From a checkpoint of a small transformer trained on Wikipedia: MLP 640 SwiGLU, rotary positions.
MLP neurons of a small language model. Each row is named by its layer, matrix (gate and up: input weights; down: output weights) and neuron, and shows model dimensions 80-175. Each number is 500 + 50 x the weight over its row's rms, rounded and kept within 0 to 999. Numbers have three digits each. A neuron's up and down rows have the sign that makes its largest values positive.
Before each neuron's rows, "fires on" lists the tokens most often at its 100 highest values on Wikipedia text that the model never trained on.

fires on: ".", "im"
L4.gate12:494475526471502439537500427535467457446572497516482514585620499589554449542444539439508471583518577453570560476507525549429469616498462528543520489501559415485387432565473449533530526488520530521448528543528574478509386569513467508500493493437602464585517510433491533445500538434498570533
L4.up12:587469473514520457572452507513492518552504480507413438519481466498509404507485560484496514422522525509485487491509528454533634499432399519553456475458440541444557447482516385487480568537496544612494598486420463506477608489504485506563557388511534564560447491496441557409436506485461528468
L4.down12:524538507537519512514471527529459438535497526477430545592452455475488507526527552573426576416443512472546430536556495522478478510416497472518528403359514522428463538544411461413553512520541523486521588528523530450506497423501580504523556455553520581408402496465517495501480630531564528404

fires on: "ous", "ial", "ical"
L2.gate174:394480547489475463429519488494489491593478526442550529563570495474404498560562507490561465484444495556571549537458384581438533590502426560541456527597469472418528503494537497424459548424508524484512494485501527461461490543440523462515479557477458513424537419495470429622531489470467481566
L2.up174:365571535546485460406501578460479490541491562478505542583542517528450485604517459492602494470451405528594543549379488543405520581464421580569437511635427459421533540444510473517489523478503483483528467479496524482483479482405483508472441509500486499511524498542484467572521471495483462515
L2.down174:373441489598498385486430524526611480556486534450579518485543523532502437461555491421528546519482487578616561580454474463471539465468404477518534546528456483420529529516461483530435458510548411519466414543545497503501382554488567538507481516557553484478493453495530520531586532467456508565

fires on: "up", "en", "ec", "im"
L4.gate173:404528487510552472511520548446503516426414423499498441552573461525463516509457546494565509515545571511534439550417574532470454548537538499497483584524502461579369386423568485459508588554592439522454521463534479559453453487485428483540493434484470487520508523418457546495553552461485621445
L4.up173:587548485490553488518466515469502502544527390515577432574447498507535516540526531444588521419642499570465487464465557506446505593560483450449493483498499390543487428438520497503453585500524531592457466489558471613450479515536525503530432351567567533422490516521446522477546541480527602505
L4.down173:395567495624569492563551543484545458518490494526523495471509541339523501573562584516514573568502544533506465511489536483575613445486539490482465471490485530486456495473501467528534492456487458571495522484476454535417446489545473526518551455533469527444384513536469508448488500438459492398

fires on: "ational", "ical", "ial"
L3.gate343:399489513488292532511501440455446491475408558456501511405518456436493510481523416401511466474535482418573536529473453455521600568510478473588548489488442508452541488483504554471549467501415507520525549507527468549494442503461535465458482539508541400552474470456465410564457465520532455485
L3.up343:506487464497321535516473460583505508574463527473463501433520529469556509584497418468525500463560459516560479538448473449539477587481454471563531432487542476452567567502481499486513436471475494463477473480510417473422375507451546479522502527467574498538464452483479474517414537512582462483
L3.down343:490446441545563483509470555469585601570559488524515551403400445578465421467519537491569518492457437632460506582467438547449523476479457453408581517537543429500436574495586487474446440430561489521522476516416458502493433515463464478505630482554565576461428494495530452482522541479486532536

fires on: "um", "a", "om", "and", "ous", "al"
L4.gate578:489533467491493443391475538563491509533520433461586481510500441583479432452576530427498511476509436564485437521512517525518501545537435560551531584516522368489487556461552532562455438495465494377505491573503542502522477470496515486440528523490573540578512456538498492584565416430485517527
L4.up578:525501568537443542477465485467531428487552430448535476459494472562505619465594442441552507498483480475524547591488529516424493526444488507408497542531365476533389510438468496481435459493627520476560491553501525502468391520549476483505520497486519456517434457552525497571565469549553461462
L4.down578:482461480479527512565429482413485549529539512457498531567594513490509415517543569465503472494502513538574443507494529491509509457557484519487552500516543471486525557456396411495516439396508504466496446562540490494372452589478443502439578496487478489562571506502504469507564502547506515420

fires on: "ers", "ts", "ations", "ens"
L4.gate566:542555489523475495465490505467461486450537497313504568533432527457492468518501508542423457488558517415446376524582456503675503531508498452520650490579429520513538504496480579472489525428590466487548514418577470453503438509541516454483382493559438493466516457474523515468466486480533429518
L4.up566:498575480423516454505518479508459503550426563503430519410480451391474494511543444455364483398532466479497438522505544554556554434525486474481584554560561554546442560530560509441523466552484569517480487528538518462488419480458522570501420517518542466461524482514541494592491548470473477472
L4.down566:519524459562615500449460540474511494488597458523538496478505450510453468477504405512537529496487554548531428607527478534576532505545522416511539533477503435481548448386496543418625548419458444525486548542383556559481499375490422633481434462533524412402478530517495510565540511443571477543

fires on: "ue", "im", "am", "ard"
L4.gate499:467518518513493508476547516547471449404459516504561562495538495484514416479474533459478480514635546498387514546587534479535524448461614497459439519492563489537497425514470431489487491565420490512489521496491419428468537492476493453584531474446560572617403515449493569454487464576539524446
L4.up499:544491514428531451516503568507507588480471472426490450502414513515454427478494513519459439452593537492449502467509525536476554480533536484555455439505502490534540392603519422471477509588510512528492520449533455426479458570566446435549555451411526597580504484455516528501471478565459472540
L4.down499:587432547507583462630517576496531500482458499548462514482522497414612454484449549415533435431541502430522395475543470426546578433550470460474521523459507494511449473460457387503487478522483509512529529479495487476494468500530482447518582418505527480464504476500424576488538609556405446540

fires on: "ld", "ers", "ul", "le", " |", "ts"
L2.gate361:535458559519586587402484461453456555527498540437540538450461467540470469516557552419421458417565518500562597531496540532530454564582579431482569453543502485522390547524507517455561459519519532606552436540524605518529461535517567482540409471446455443486517412510563573495599443486442502503
L2.up361:608556515583493420486467465437594501567524499395560556537545503396510433468478451425425442480541536496534402589497497562573554479466522427582522540476544553572507480589539519456490446481522457538494427497492564510547476444508522401502510456616543499477485523516488508507466398542440482480
L2.down361:524514415472487518571448530381440447435459521458476619495519424430439515459403535486519496484484476471481481497468494474611520469419551413505551516556454431572516534451561490469575510428523530524491465507476561520579530437511456501502431506536461507437542577488478534531502387477522492496